config.yaml
n_layer: 16
d_model: 224
n_head: 4
n_kv_head: 1
head_dim: 64
d_mlp: 448
vocab_size: 8192
activation: "swiglu"
norm: "rmsnorm"
norm_place: "pre"
norm_eps: 1e-05
positions: "learned"
qk_norm: false
attn_scale: 0.125
bias: "none"
tie_embeddings: false
parallel_block: false
extras: ["capped logits"]
init: "uniform"
init_std_qkv: 0.0277
init_std_o: 0.0
init_std_up: 0.0277
init_std_down: 0.0
optimizer: "muon_variant"
lr: 0.00957
lr_mult_qkv: 0.5
lr_mult_down: 2.0
beta1: 0.93
lr_head: 0.00597
grad_clip: 2.0
warmup_steps: 200
schedule: "wsd"
decay_fraction: 0.386
decay_shape: "exp"
final_lr_fraction: 0.05
batch_tokens: [32768, 65536]
seq_len: 512
doc_mask: false
train_tokens: 241900000
steps: 5113
dataset: "wikipedia_en"
MLP neurons of a small language model. Each row is named by its layer, matrix (gate and up: input weights; down: output weights) and neuron, and shows model dimensions 16-143. Each number is 50 + 12 x the weight over its row's rms, rounded and kept within 0 to 99. A neuron's up and down rows have the sign that makes its largest values positive.
After each neuron's rows, "raises" lists the tokens whose logits its output raises most directly, leaving later layers aside.

L13.gate38:47 44 43 64 50 47 49 43 45 52 62 63 47 54 33 53 64 70 49 67 43 44 51 40 57 61 47 56 53 60 45 74 56 41 47 72 46 40 53 50 67 48 25 45 59 58 51 37 68 51 46 49 56 45 49 24 63 58 40 75 73 34 81 49 55 32 53 53 54 54 57 53 45 55 43 69 66 59 32 49 54 34 66 59 50 83 62 51 35 37 60 58 36 56 54 47 34 54 55 48 43 36 53 67 37 48 60 40 45 32 42 58 49 53 62 67 66 62 82 51 35 52 35 33 70 47 47 59
L13.up38:39 45 55 50 50 62 13 56 75 70 59 45 62 59 36 49 48 36 38 63 53 38 26 47 57 64 19 42 48 55 29 48 32 83 38 45 47 49 42 41 52 56 33 60 33 33 42 46 45 61 44 54 63 68 40 52 41 59 63 42 40 50 67 31 66 45 44 45 44 45 61 51 55 51 58 83 43 51 19 64 38 41 46 65 47 42 52 53 32 57 49 44 61 59 71 64 65 46 72 27 33 46 49 48 30 45 54 42 37 50 48 44 45 54 49 47 49 45 52 61 66 54 51 55 52 54 68 57
L13.down38:38 37 26 61 35 55 47 40 49 54 49 40 39 45 55 54 59 38 52 44 76 71 59 45 70 48 31 43 55 43 62 45 44 43 47 34 41 51 68 40 55 22 78 60 35 40 48 43 45 33 52 58 54 36 48 52 45 51 60 42 52 50 53 39 39 50 45 47 47 52 46 42 65 67 24 31 54 47 28 38 25 45 52 63 41 58 63 50 56 49 63 51 38 59 42 38 41 45 38 49 27 42 48 41 72 51 37 53 34 46 45 49 58 70 41 42 56 54 28 50 58 36 52 50 49 35 65 55
raises: ".", ".)", " being", " having", " before"

L12.gate195:21 23 39 53 52 40 14 57 57 53 50 53 35 56 41 36 44 35 29 53 62 46 45 51 59 56 48 49 51 66 51 42 65 40 66 26 44 59 44 56 55 62 34 56 55 58 44 29 60 48 40 71 68 60 54 44 51 64 58 64 51 37 54 42 64 27 35 56 42 57 58 50 39 56 51 44 59 61 24 50 58 42 67 51 47 53 26 52 41 38 55 47 63 46 81 60 49 48 60 33 35 41 29 52 52 59 52 48 09 64 39 71 39 56 60 50 69 62 54 55 52 49 37 41 52 52 55 42
L12.up195:51 48 40 60 42 54 42 61 43 38 62 62 54 48 46 49 70 51 60 55 49 37 51 36 56 56 54 42 44 39 45 64 36 55 66 82 40 42 45 49 61 52 52 39 48 50 46 39 36 70 30 47 61 53 49 47 48 50 52 42 33 44 58 27 69 30 60 49 67 40 57 62 42 53 53 75 53 62 40 32 65 49 66 48 37 35 57 49 45 64 34 53 47 60 43 56 58 58 57 60 63 46 70 76 34 56 64 29 46 57 62 49 62 49 46 60 55 57 76 41 27 56 28 44 53 44 46 64
L12.down195:51 45 46 42 54 46 50 62 47 71 32 55 33 47 50 66 35 39 51 39 61 38 50 48 35 51 57 50 46 57 41 51 57 54 56 17 58 45 52 52 37 36 55 54 49 49 50 60 50 36 52 79 45 64 58 53 43 60 56 57 57 56 32 54 62 43 43 53 52 61 50 55 51 55 28 43 48 34 47 45 29 52 41 28 39 58 26 50 65 44 64 39 49 59 57 51 46 31 45 48 60 48 52 46 59 49 42 55 20 56 52 57 38 73 40 34 61 70 50 53 56 53 49 54 56 59 46 28
raises: ".", ".)", ".\"", ".;", "\"."

L13.gate254:56 45 50 36 46 43 51 36 39 45 42 39 52 39 60 54 39 51 47 57 52 49 69 57 22 46 58 53 83 70 48 54 44 54 49 60 48 32 38 73 51 59 34 61 65 26 46 52 45 74 62 65 42 59 66 49 62 49 53 43 40 58 43 52 56 53 32 56 67 38 79 65 49 64 66 52 41 68 43 65 68 43 54 62 43 49 58 50 44 52 66 56 58 64 65 50 59 75 53 49 56 53 36 56 45 17 51 55 52 51 48 44 59 56 50 28 39 54 43 48 75 64 56 69 44 46 22 40
L13.up254:60 63 57 38 38 54 67 37 53 49 54 51 42 42 44 36 47 56 51 26 46 72 44 44 63 70 36 34 50 46 54 71 51 38 47 43 38 55 48 59 45 66 39 52 51 34 59 70 32 57 37 58 52 53 79 31 59 55 32 57 54 35 60 79 55 52 44 47 44 61 48 51 36 36 51 37 30 47 53 92 50 59 51 45 49 49 48 55 70 63 51 64 34 56 67 51 45 50 56 39 67 42 67 56 56 36 63 35 52 51 52 48 35 38 69 44 51 46 30 69 64 54 23 58 65 55 33 65
L13.down254:53 48 45 34 61 45 51 36 41 65 49 40 67 59 69 56 36 54 41 65 36 55 68 39 38 45 35 57 64 54 31 45 34 43 66 37 41 43 49 63 65 57 34 88 60 58 70 59 48 44 40 71 56 54 55 53 79 46 50 63 45 32 45 57 65 60 38 25 52 52 33 57 49 62 53 37 51 62 53 45 41 61 58 43 50 49 37 34 42 58 57 52 53 52 52 54 47 67 66 58 40 55 47 30 47 41 50 66 44 56 55 35 23 63 43 34 49 33 43 74 82 52 41 56 66 55 38 56
raises: "ican", "ier", "ters", "ter", "est"

L12.gate352:50 54 23 64 59 48 50 38 41 60 52 31 43 45 51 50 33 55 56 52 40 47 57 50 58 85 49 55 55 59 46 16 38 29 67 51 41 64 31 41 39 35 74 45 58 41 44 42 47 50 62 47 36 66 60 68 44 49 57 59 29 52 42 40 62 14 54 62 49 68 27 60 41 41 38 54 45 48 62 40 50 59 59 39 56 53 44 53 69 31 87 38 47 61 59 53 59 47 65 48 56 41 33 44 43 49 70 33 41 61 47 52 58 46 46 46 41 56 62 37 48 71 40 53 52 61 46 35
L12.up352:52 53 52 33 53 60 63 46 10 37 28 29 46 57 32 43 46 60 57 55 66 32 43 65 63 80 52 55 57 54 57 57 43 32 59 35 67 36 45 67 32 50 61 51 72 49 52 50 50 60 29 63 38 37 77 75 40 54 48 58 45 52 50 53 88 37 48 33 48 82 64 59 57 60 43 50 41 45 50 40 29 51 66 29 45 39 48 49 77 24 48 39 57 35 58 46 39 55 45 47 53 56 37 44 47 48 37 41 54 27 58 51 44 50 55 61 65 58 45 49 57 60 27 51 56 32 41 59
L12.down352:38 72 65 41 65 58 49 55 56 56 39 50 54 52 41 57 41 45 78 43 58 53 59 53 54 53 55 47 27 36 40 52 45 43 37 73 46 58 47 34 44 59 53 62 29 29 62 45 50 48 39 38 40 26 64 65 54 48 80 60 43 45 46 42 57 49 57 52 34 39 48 40 57 46 67 65 58 47 60 57 57 49 68 47 68 35 52 45 63 45 66 42 65 43 55 49 41 51 41 48 45 57 45 24 55 41 52 41 12 59 31 44 51 31 66 43 21 47 34 46 69 70 46 72 41 30 58 72
raises: "\")", ")\"", "'", "',", "]}"

L13.gate103:31 47 52 56 49 70 62 53 27 49 63 47 52 32 43 73 63 39 37 39 41 58 46 53 74 63 46 47 51 65 55 39 49 51 49 37 32 55 49 65 44 57 59 61 58 45 40 44 46 56 51 37 63 66 69 69 52 60 60 50 30 55 55 58 49 60 59 67 33 55 57 50 55 63 32 46 44 38 40 48 60 58 37 45 52 63 52 55 72 40 43 52 46 58 71 39 60 55 69 27 59 48 61 73 37 59 52 33 53 69 60 70 67 50 51 48 48 69 47 56 47 63 39 37 44 50 60 49
L13.up103:46 34 53 49 50 44 48 75 32 52 53 54 49 48 70 50 53 51 44 48 61 56 20 45 43 57 66 51 52 46 41 35 49 19 53 31 41 50 54 56 58 46 63 46 68 43 38 60 55 54 52 71 30 66 50 34 38 73 49 46 54 55 61 54 48 53 62 35 30 65 61 53 49 56 65 57 70 49 44 73 53 54 32 30 22 38 38 34 48 48 43 66 46 50 53 62 58 53 59 72 29 44 48 67 46 44 47 68 35 45 62 39 39 70 32 34 71 32 52 52 56 49 38 65 76 41 44 40
L13.down103:68 39 45 49 51 55 50 32 34 56 45 29 35 52 47 67 49 64 42 59 43 43 43 41 20 51 49 50 51 49 77 55 52 57 55 40 52 57 46 55 48 59 42 66 51 51 50 47 55 66 63 38 37 41 75 62 40 45 64 44 57 53 39 48 41 58 68 36 54 46 66 50 52 55 44 44 46 52 57 64 60 64 52 49 56 53 45 52 52 51 55 36 47 57 42 53 31 45 57 56 59 69 56 67 54 43 40 38 62 63 47 35 46 35 70 49 44 59 46 47 49 43 53 49 48 52 50 46
raises: ").", "\")", ")===", ")", ")\""

L6.gate251:67 48 36 52 57 58 59 33 61 85 53 61 40 42 31 73 52 55 57 47 50 63 71 71 39 53 44 26 44 61 56 77 52 41 53 68 42 40 36 36 57 49 46 41 70 33 72 60 56 61 48 41 60 51 61 37 61 43 54 50 66 33 69 56 34 46 69 48 70 31 41 47 40 58 61 58 37 50 54 68 43 57 48 40 46 52 47 46 57 43 43 42 77 58 44 49 53 42 56 59 32 38 64 71 47 66 50 60 48 54 41 32 31 60 73 40 51 65 41 51 63 36 70 51 65 82 48 66
L6.up251:64 53 69 41 57 46 75 38 60 54 63 67 52 65 58 54 53 71 41 55 44 50 71 60 49 64 46 53 36 47 51 50 47 35 71 62 79 42 54 47 40 54 36 54 81 56 50 33 58 45 44 42 48 61 57 44 33 47 65 29 64 49 42 42 37 38 69 59 45 43 42 60 37 68 52 59 48 51 58 52 58 55 61 45 50 46 49 63 56 49 49 45 70 58 64 40 61 47 66 56 67 38 44 56 52 38 45 30 46 59 13 42 15 55 80 27 33 65 48 67 48 41 83 36 51 45 43 56
L6.down251:52 35 43 32 30 55 24 26 48 75 47 48 47 35 63 72 53 50 67 61 67 73 32 78 58 33 67 51 52 31 63 49 58 37 40 38 60 63 30 55 56 42 71 36 42 33 27 56 70 39 79 54 49 49 59 35 58 54 46 48 32 28 58 08 46 36 35 51 46 67 42 45 33 53 26 64 57 70 41 57 35 53 59 58 37 60 36 58 36 59 49 70 65 62 52 66 50 40 36 50 47 24 62 55 43 35 70 38 25 47 33 50 59 40 42 40 45 65 41 41 52 56 59 42 40 55 51 62
raises: "ud", "u", "ur", "hip", "and"

L13.gate133:51 38 57 50 71 46 39 42 49 71 24 29 38 44 35 47 62 47 52 61 59 53 45 53 32 58 46 69 36 52 61 41 53 44 38 57 39 59 40 44 62 50 67 78 68 32 48 64 56 63 53 40 47 47 65 71 50 44 65 53 36 51 56 65 65 51 45 46 60 64 48 69 60 58 49 62 47 41 46 47 51 50 52 41 23 50 57 47 82 37 60 51 54 60 72 38 44 56 37 58 50 64 35 70 51 43 55 73 47 50 45 43 49 53 45 46 68 56 47 56 40 60 35 73 52 42 39 47
L13.up133:64 31 47 46 40 69 64 35 41 43 49 55 56 48 47 24 33 44 69 68 52 41 33 40 64 68 66 50 50 46 43 42 43 42 69 36 42 43 31 52 33 40 86 53 55 65 37 41 47 58 48 68 37 53 48 75 34 46 65 57 40 46 65 33 57 44 67 57 51 73 42 51 35 26 40 49 47 27 51 48 30 65 40 38 50 55 47 51 48 31 43 62 42 43 65 44 37 45 60 63 51 34 57 66 30 65 46 38 45 31 34 54 52 41 51 55 42 22 52 67 46 68 48 57 51 53 49 56
L13.down133:43 48 69 49 61 64 76 46 67 51 42 31 51 48 42 50 61 63 64 58 49 44 65 48 42 58 54 40 25 45 69 51 36 29 51 73 54 53 50 46 42 39 63 61 28 27 69 44 31 57 44 40 36 45 21 52 51 46 62 48 51 53 61 49 60 31 35 47 44 43 47 46 56 58 47 75 48 31 76 74 53 53 47 56 49 60 54 56 66 62 49 69 63 46 42 43 45 38 57 46 44 57 75 50 70 65 47 55 13 70 49 28 50 33 45 36 37 46 50 68 69 62 55 58 48 40 35 63
raises: ")\"", "\")", "))", ")", ");"

L12.gate69:54 56 39 71 55 63 42 42 53 68 73 42 43 47 62 40 53 45 54 53 50 50 31 66 29 39 39 48 70 32 48 65 40 21 64 29 48 41 45 73 37 36 58 62 63 31 45 62 54 37 66 73 57 61 67 35 64 56 41 49 59 50 52 57 53 66 44 48 43 68 44 56 50 47 62 43 59 29 48 38 44 54 39 67 46 55 53 69 62 47 71 61 63 53 47 51 38 78 61 71 29 65 55 64 46 46 57 68 69 61 41 50 59 36 64 52 47 53 50 70 35 56 48 27 48 59 54 39
L12.up69:35 58 81 70 47 51 60 35 46 40 46 48 56 44 55 34 30 49 60 45 27 57 60 43 34 63 76 39 35 52 72 77 49 37 52 66 67 44 54 52 53 40 64 40 39 28 51 56 56 47 67 39 67 64 48 44 44 30 49 52 55 26 31 54 67 52 48 39 35 39 47 48 46 65 37 47 43 37 47 77 64 53 29 62 58 63 65 37 62 62 50 62 73 39 57 53 52 65 45 44 35 59 37 65 73 57 54 61 32 52 48 43 60 45 37 45 80 30 46 79 64 50 38 49 43 78 28 63
L12.down69:62 54 58 54 79 65 57 53 44 54 61 52 38 69 50 50 54 62 69 48 64 57 29 53 40 53 43 61 59 55 59 52 49 29 46 49 56 62 48 66 58 42 60 40 56 00 56 57 55 59 53 67 61 36 69 53 64 65 58 41 54 41 61 51 41 58 51 48 34 54 47 57 64 63 47 44 71 04 52 23 31 42 42 51 54 57 47 43 67 50 59 40 64 59 36 54 33 65 52 51 41 57 50 30 52 53 55 45 48 83 74 51 41 41 69 43 48 32 38 57 49 52 36 48 52 54 54 43
raises: "7", "5", "th", "6", " members"

L13.gate135:46 40 35 53 39 52 57 71 39 40 56 54 65 48 53 38 60 42 34 59 42 43 28 58 49 68 29 29 54 53 47 73 43 51 64 57 53 39 51 36 44 67 43 63 61 31 50 37 55 43 52 47 69 34 27 54 26 50 54 60 28 38 42 61 44 55 51 38 68 56 44 51 49 57 63 42 80 72 45 46 41 47 44 51 72 32 27 66 58 64 63 62 59 44 54 64 45 48 55 60 41 49 55 47 59 50 79 43 34 47 43 62 37 47 40 65 31 43 26 54 43 42 28 60 45 77 40 53
L13.up135:75 59 41 48 65 55 46 54 58 45 42 43 48 53 34 43 26 42 48 55 63 42 48 72 61 73 45 44 27 55 41 51 66 46 18 66 35 67 48 61 42 68 51 60 49 66 62 57 70 47 51 55 57 57 52 56 43 34 40 45 50 49 54 55 55 57 36 46 43 45 54 40 46 44 53 48 40 64 49 66 61 49 66 49 50 57 47 50 36 81 56 68 72 51 49 56 57 38 63 56 40 50 51 50 45 90 30 19 44 44 33 41 55 64 65 37 38 23 65 42 50 58 52 43 43 64 44 56
L13.down135:59 64 51 46 47 64 43 27 41 47 51 54 46 50 55 53 50 54 41 50 15 65 62 27 46 47 55 40 40 44 59 59 70 48 51 25 46 43 46 52 74 44 51 55 44 66 56 56 49 75 38 28 59 43 41 57 55 54 57 49 59 64 61 59 41 34 41 41 35 58 36 49 54 70 34 46 54 43 44 48 43 48 34 56 59 65 60 74 47 85 32 39 59 50 29 37 22 65 36 45 63 57 49 48 59 48 58 58 52 59 29 53 42 36 48 51 57 48 63 50 62 71 36 27 60 49 43 41
raises: "be", "my", "gr", "bal", "cast"

L13.gate238:56 39 50 46 25 77 54 47 60 55 45 63 51 49 45 60 54 49 70 58 43 58 44 72 54 44 33 62 54 46 46 48 71 23 44 67 70 65 74 48 39 38 58 74 44 56 50 56 56 52 47 77 40 61 61 45 61 54 50 69 56 85 40 58 45 41 52 40 49 32 34 46 54 40 42 46 34 57 52 55 42 75 44 79 48 38 43 54 33 53 61 62 62 75 38 33 53 43 53 63 55 49 52 62 39 41 59 39 58 30 63 52 32 55 68 71 57 57 82 52 71 44 51 52 23 42 49 51
L13.up238:56 53 44 50 53 50 70 55 51 41 56 46 32 39 24 63 53 48 49 59 38 43 48 44 41 54 40 22 72 30 52 55 52 39 46 42 61 31 41 32 41 42 49 47 39 62 61 33 59 51 46 41 51 67 54 45 51 38 37 42 46 46 46 45 56 55 42 29 78 65 42 33 45 53 62 49 63 73 61 70 36 69 43 57 44 31 32 63 50 56 81 22 44 54 17 61 49 15 43 54 54 49 39 41 27 31 45 54 46 36 46 46 55 58 29 54 32 46 26 63 45 57 54 68 54 45 34 46
L13.down238:55 62 44 40 44 49 59 40 50 63 46 64 28 52 43 42 42 61 42 60 50 38 44 50 54 61 50 39 64 61 52 66 63 60 50 62 69 60 75 64 68 63 52 66 44 37 53 39 43 73 56 46 56 60 45 45 83 54 61 38 38 62 29 34 18 65 43 53 45 28 38 48 57 28 52 35 62 44 57 48 61 41 34 35 67 58 35 19 56 51 62 29 48 57 37 56 46 41 58 52 63 29 67 40 46 41 65 61 80 64 43 66 52 35 31 68 51 47 33 45 42 56 47 52 56 41 64 52
raises: "ately", "weight", "ary", "ative", "arily"

L9.gate409:47 63 59 60 61 30 37 39 61 46 45 60 58 44 42 59 64 49 55 48 65 47 51 68 54 52 33 52 45 42 32 51 48 48 56 36 10 41 44 59 58 66 54 38 39 56 57 37 25 50 43 68 71 26 55 58 42 61 69 58 46 57 44 65 47 52 36 41 60 46 39 56 55 52 54 52 59 54 54 42 55 66 60 46 39 55 57 47 59 47 56 61 60 53 68 25 54 49 44 79 55 49 58 67 56 36 51 57 73 57 42 47 39 50 46 48 59 57 45 56 46 37 59 52 49 48 57 59
L9.up409:44 58 62 57 44 39 38 52 67 38 50 52 44 66 47 56 59 55 37 50 64 51 53 28 67 39 39 69 53 57 39 51 50 27 52 65 40 53 57 46 63 51 54 60 61 45 30 59 50 54 46 58 47 28 61 35 13 35 46 45 73 46 27 53 59 52 44 31 51 68 32 36 41 58 61 51 51 43 53 49 51 74 74 49 43 54 39 58 58 66 39 36 56 51 48 16 61 23 30 63 42 44 53 75 57 60 49 58 47 59 63 57 49 55 54 53 36 55 36 52 28 30 62 50 51 39 60 55
L9.down409:45 29 42 69 43 46 44 36 53 68 53 62 21 59 53 55 47 35 54 41 74 70 68 50 79 45 48 71 42 52 43 69 57 46 26 52 61 59 63 47 76 48 57 43 31 49 48 30 47 43 61 43 35 39 63 35 54 42 50 44 32 44 59 50 46 62 48 21 54 46 51 52 51 54 56 42 42 68 60 61 47 38 30 42 37 37 49 53 57 56 50 83 57 64 62 81 51 45 62 50 37 58 73 47 48 48 42 34 39 52 88 48 60 59 53 52 57 71 53 27 69 60 43 40 44 64 64 27
raises: "ary", "ally", "arily", "ae", "ul"

L10.gate191:37 71 43 45 44 51 31 34 32 68 49 60 61 52 37 22 29 60 43 70 48 66 45 62 53 38 51 37 52 53 48 29 36 53 54 41 58 59 61 64 53 60 29 51 41 39 66 77 53 44 57 36 44 38 37 63 71 54 61 34 50 38 48 49 44 69 31 51 56 54 51 33 46 49 57 39 45 38 31 51 69 58 52 51 57 48 35 75 47 45 75 46 49 70 48 64 43 31 47 65 56 66 40 48 30 47 59 55 56 51 44 51 38 34 41 40 58 59 37 50 40 31 41 56 56 36 40 50
L10.up191:42 65 31 69 53 70 33 48 49 44 51 49 62 46 76 35 41 43 70 49 60 50 56 58 49 60 38 44 58 47 43 24 26 25 52 39 67 41 56 33 54 37 49 50 44 40 42 56 46 84 68 61 61 44 40 35 49 52 32 46 42 58 40 56 63 46 40 57 44 54 34 42 43 37 53 29 60 68 73 44 56 67 57 53 52 35 35 52 39 62 55 50 45 56 47 71 77 46 82 66 45 55 50 67 72 43 29 55 45 44 40 55 42 46 43 46 67 53 46 28 57 61 57 41 33 54 47 45
L10.down191:43 59 41 37 39 48 61 53 49 75 41 46 57 50 69 57 37 58 53 58 44 51 50 54 52 65 41 22 47 31 70 45 44 46 36 39 50 38 59 39 52 30 27 20 62 45 48 46 26 46 58 48 62 45 50 17 59 60 46 37 27 57 56 32 37 59 51 57 33 56 60 51 70 45 53 38 65 49 37 29 34 56 76 54 53 66 42 47 45 37 64 57 43 60 45 46 53 34 24 59 53 46 47 48 47 50 37 60 29 36 51 33 52 42 35 57 50 37 68 46 67 48 45 39 71 64 39 44
raises: "alf", "ig", "ome", "ist", "el"

L13.gate377:33 49 43 40 44 61 52 29 51 48 48 21 52 49 41 42 57 55 30 56 47 62 55 47 48 38 52 50 65 37 74 43 65 52 43 52 39 49 59 60 47 36 31 48 77 66 66 42 42 76 36 62 58 53 42 32 49 40 39 44 40 42 43 60 51 50 36 75 71 75 47 34 59 44 30 41 49 51 42 74 58 56 62 37 61 47 36 39 51 58 49 51 66 56 52 57 68 43 67 48 39 63 35 44 44 23 53 40 26 47 65 55 71 25 52 61 62 31 59 44 40 42 38 35 47 42 35 37
L13.up377:30 65 55 33 53 45 30 47 37 51 45 46 51 44 29 72 55 58 52 59 55 42 71 50 33 45 56 42 32 52 31 51 57 55 59 49 50 47 69 37 68 46 35 67 62 55 79 45 33 51 38 64 71 67 37 40 50 23 26 44 36 60 68 53 64 47 57 59 18 49 47 58 43 54 36 53 59 50 26 46 68 47 46 21 52 60 39 47 52 69 41 51 48 55 51 64 76 76 46 44 50 56 42 46 38 48 47 51 32 54 65 50 58 42 42 53 60 38 57 41 62 33 45 46 53 40 44 48
L13.down377:61 68 31 54 55 30 38 41 42 68 48 53 41 51 69 61 43 56 63 45 64 54 70 36 53 64 50 51 34 52 38 42 49 28 51 62 37 26 44 46 59 65 56 39 68 47 73 35 51 65 48 37 46 74 59 48 45 60 61 56 38 42 39 34 50 52 43 51 43 71 34 55 50 46 51 43 37 63 30 35 41 55 49 42 47 69 57 31 47 35 67 62 49 75 47 43 58 54 16 45 60 30 40 56 66 47 67 61 16 66 50 45 47 24 59 50 39 62 65 38 20 33 65 63 56 37 36 46
raises: "alf", "ist", "ister", "ista", "ists"

L12.gate91:21 55 52 40 43 67 40 44 44 60 45 39 52 35 37 56 31 51 64 16 43 43 61 50 22 34 56 51 56 60 62 45 56 54 41 58 46 55 55 46 74 39 60 45 54 51 68 46 59 55 58 30 82 54 49 61 55 46 58 25 33 43 47 43 75 54 60 61 58 47 65 50 51 31 48 40 56 32 45 42 71 69 44 50 41 40 34 49 50 62 49 53 51 65 50 47 56 45 62 49 30 55 46 35 69 22 66 47 38 56 31 51 42 58 53 57 30 41 59 52 43 65 64 42 50 73 38 38
L12.up91:39 59 52 57 53 47 59 30 49 65 30 39 50 42 58 45 62 47 72 60 50 38 53 56 42 48 71 45 72 75 52 57 55 47 59 52 39 48 67 54 10 58 24 22 39 44 63 33 56 61 32 62 56 80 64 42 58 58 62 54 54 59 65 39 64 46 64 56 66 71 43 51 44 47 53 79 60 39 64 68 54 53 42 55 24 61 63 57 47 55 48 39 31 35 46 37 42 40 73 35 43 44 47 63 51 47 44 33 38 39 71 51 46 57 64 44 62 28 60 37 60 37 38 28 37 57 52 60
L12.down91:50 56 59 69 38 38 49 49 36 58 54 36 43 49 45 52 38 40 68 49 68 52 67 39 59 45 24 42 58 56 57 75 45 56 44 59 51 48 52 46 46 39 43 55 59 38 63 37 38 69 55 53 52 52 72 61 46 46 57 30 26 56 18 49 63 62 60 60 63 58 64 57 55 57 44 41 65 53 56 47 45 62 57 62 26 71 46 66 60 43 56 34 64 57 41 39 25 61 57 67 50 35 50 25 52 35 55 43 35 61 43 60 48 84 32 37 40 56 57 44 37 33 63 72 55 64 62 50
raises: "able", "ably", "ards", "ability", "off"

L13.gate236:42 57 72 38 49 51 38 52 46 57 47 38 41 41 51 74 56 47 40 77 41 54 42 53 46 40 27 47 47 34 57 42 45 45 42 57 51 39 52 54 59 41 40 47 36 58 75 47 50 48 69 39 74 62 52 55 23 57 43 48 41 56 68 38 45 67 34 07 32 34 43 77 54 52 48 32 18 41 47 63 60 71 55 59 69 43 52 47 39 45 50 60 52 61 33 49 35 58 47 31 55 45 41 55 57 35 47 33 42 55 39 37 63 44 58 55 26 78 45 60 69 34 43 53 56 54 68 45
L13.up236:61 61 51 42 50 36 55 61 58 42 76 38 37 54 59 26 43 54 41 47 47 48 68 46 48 28 39 38 46 60 37 55 48 61 30 59 64 67 43 61 50 58 62 65 53 51 51 34 54 38 61 31 78 55 47 40 46 52 53 47 32 70 67 36 44 58 37 45 40 52 71 57 48 38 32 49 68 45 37 33 40 34 73 58 49 42 60 43 51 48 35 51 39 50 59 55 61 58 80 44 58 58 50 35 43 73 42 45 50 12 45 47 58 55 45 49 43 59 39 43 64 40 46 62 19 45 54 61
L13.down236:64 63 64 50 54 47 30 51 54 53 49 58 45 38 61 47 37 51 38 59 62 51 52 57 56 59 47 43 53 38 61 35 49 53 45 70 39 46 58 44 66 51 32 35 38 21 53 63 48 45 51 36 72 51 58 68 45 49 59 40 51 65 70 22 44 44 50 34 54 71 69 60 40 43 47 52 40 38 55 59 68 65 50 61 67 44 23 43 52 47 52 51 62 45 41 70 45 53 28 45 50 50 47 48 46 38 44 29 72 66 60 28 52 54 53 58 49 60 61 63 68 48 60 47 48 82 45 41
raises: "ecting", "iring", "iting", "uring", "aging"

L13.gate373:75 70 66 47 59 58 28 50 48 53 49 73 29 33 62 51 59 39 54 59 64 47 51 52 64 49 50 56 53 79 59 55 61 38 62 29 45 64 48 61 69 31 58 35 45 53 78 38 39 46 44 58 67 60 43 65 48 46 39 35 23 58 56 53 59 52 61 60 43 61 38 44 53 57 71 35 45 40 62 43 49 41 49 58 52 42 46 38 51 57 47 67 58 46 47 61 55 34 31 38 46 61 58 58 48 51 47 43 55 32 54 44 79 41 58 46 57 59 48 68 47 21 64 51 74 47 64 62
L13.up373:48 63 61 44 55 55 44 47 46 25 54 64 20 48 46 63 52 60 50 52 61 41 49 49 49 66 38 49 47 57 54 66 57 60 52 58 65 82 43 54 40 60 51 54 34 34 48 49 22 50 41 74 57 57 55 45 42 70 30 35 51 62 52 60 47 58 47 55 47 32 67 67 57 70 59 42 40 60 62 38 57 41 54 49 28 42 41 23 37 45 49 59 58 52 64 74 66 42 53 59 47 54 63 58 39 45 53 60 55 52 49 39 37 74 54 45 51 60 47 71 45 36 61 35 56 68 47 50
L13.down373:61 52 33 49 71 72 33 43 46 20 60 41 50 49 40 46 64 49 48 62 85 33 59 59 61 57 39 43 48 66 52 55 52 51 64 22 68 64 58 68 52 41 41 44 44 50 55 39 27 52 45 62 45 37 59 55 52 64 44 43 51 35 64 47 45 33 49 63 48 72 66 67 30 49 62 38 60 38 57 45 02 42 53 49 38 55 73 70 55 53 37 65 49 49 60 51 55 49 73 56 37 49 51 62 47 43 33 34 62 27 50 66 51 45 52 37 64 60 53 59 36 46 50 50 70 55 47 68
raises: " |", "|---|---|", "N", "standing", "*"

L13.gate155:56 22 50 53 58 62 41 43 52 58 57 44 65 59 50 51 42 60 55 42 66 57 44 45 42 37 47 33 59 38 69 45 77 37 44 62 36 36 44 59 36 37 32 56 38 72 37 37 40 38 40 45 41 65 46 43 60 51 64 53 51 44 52 59 38 48 63 43 56 46 64 43 59 49 56 68 53 57 49 61 45 48 35 42 42 67 28 71 57 69 48 40 61 32 68 24 47 53 47 67 43 50 41 52 38 66 42 64 63 47 60 62 51 42 64 60 60 34 25 56 34 50 59 60 66 56 50 53
L13.up155:43 55 59 44 45 50 41 61 26 81 69 43 60 71 34 49 51 52 63 59 47 80 46 45 40 58 68 45 57 41 55 49 35 52 51 62 32 60 47 44 57 48 53 59 46 44 38 53 56 52 69 69 51 63 37 47 71 54 55 49 55 47 54 51 75 59 50 50 66 44 64 49 33 50 47 45 48 61 64 44 58 31 57 50 32 49 38 42 45 39 37 39 88 57 59 53 59 49 62 62 27 58 53 46 53 57 48 53 52 36 70 51 53 42 57 27 48 40 47 42 30 44 55 76 67 60 47 52
L13.down155:49 40 50 37 48 30 48 33 59 42 36 43 70 76 49 36 48 58 62 19 46 65 24 40 53 45 76 47 44 59 59 69 59 49 43 64 37 53 39 51 48 52 61 46 61 63 51 30 36 54 46 46 65 46 55 44 41 65 60 56 66 38 59 60 29 61 70 52 46 89 47 49 63 49 55 48 54 69 47 56 40 56 42 51 56 44 57 38 48 51 52 48 49 49 52 38 61 43 44 48 64 61 56 44 53 54 38 58 67 49 36 42 37 46 49 40 50 56 50 49 54 48 55 47 31 48 51 59
raises: "ic", "ics", "sk", "ical", "ically"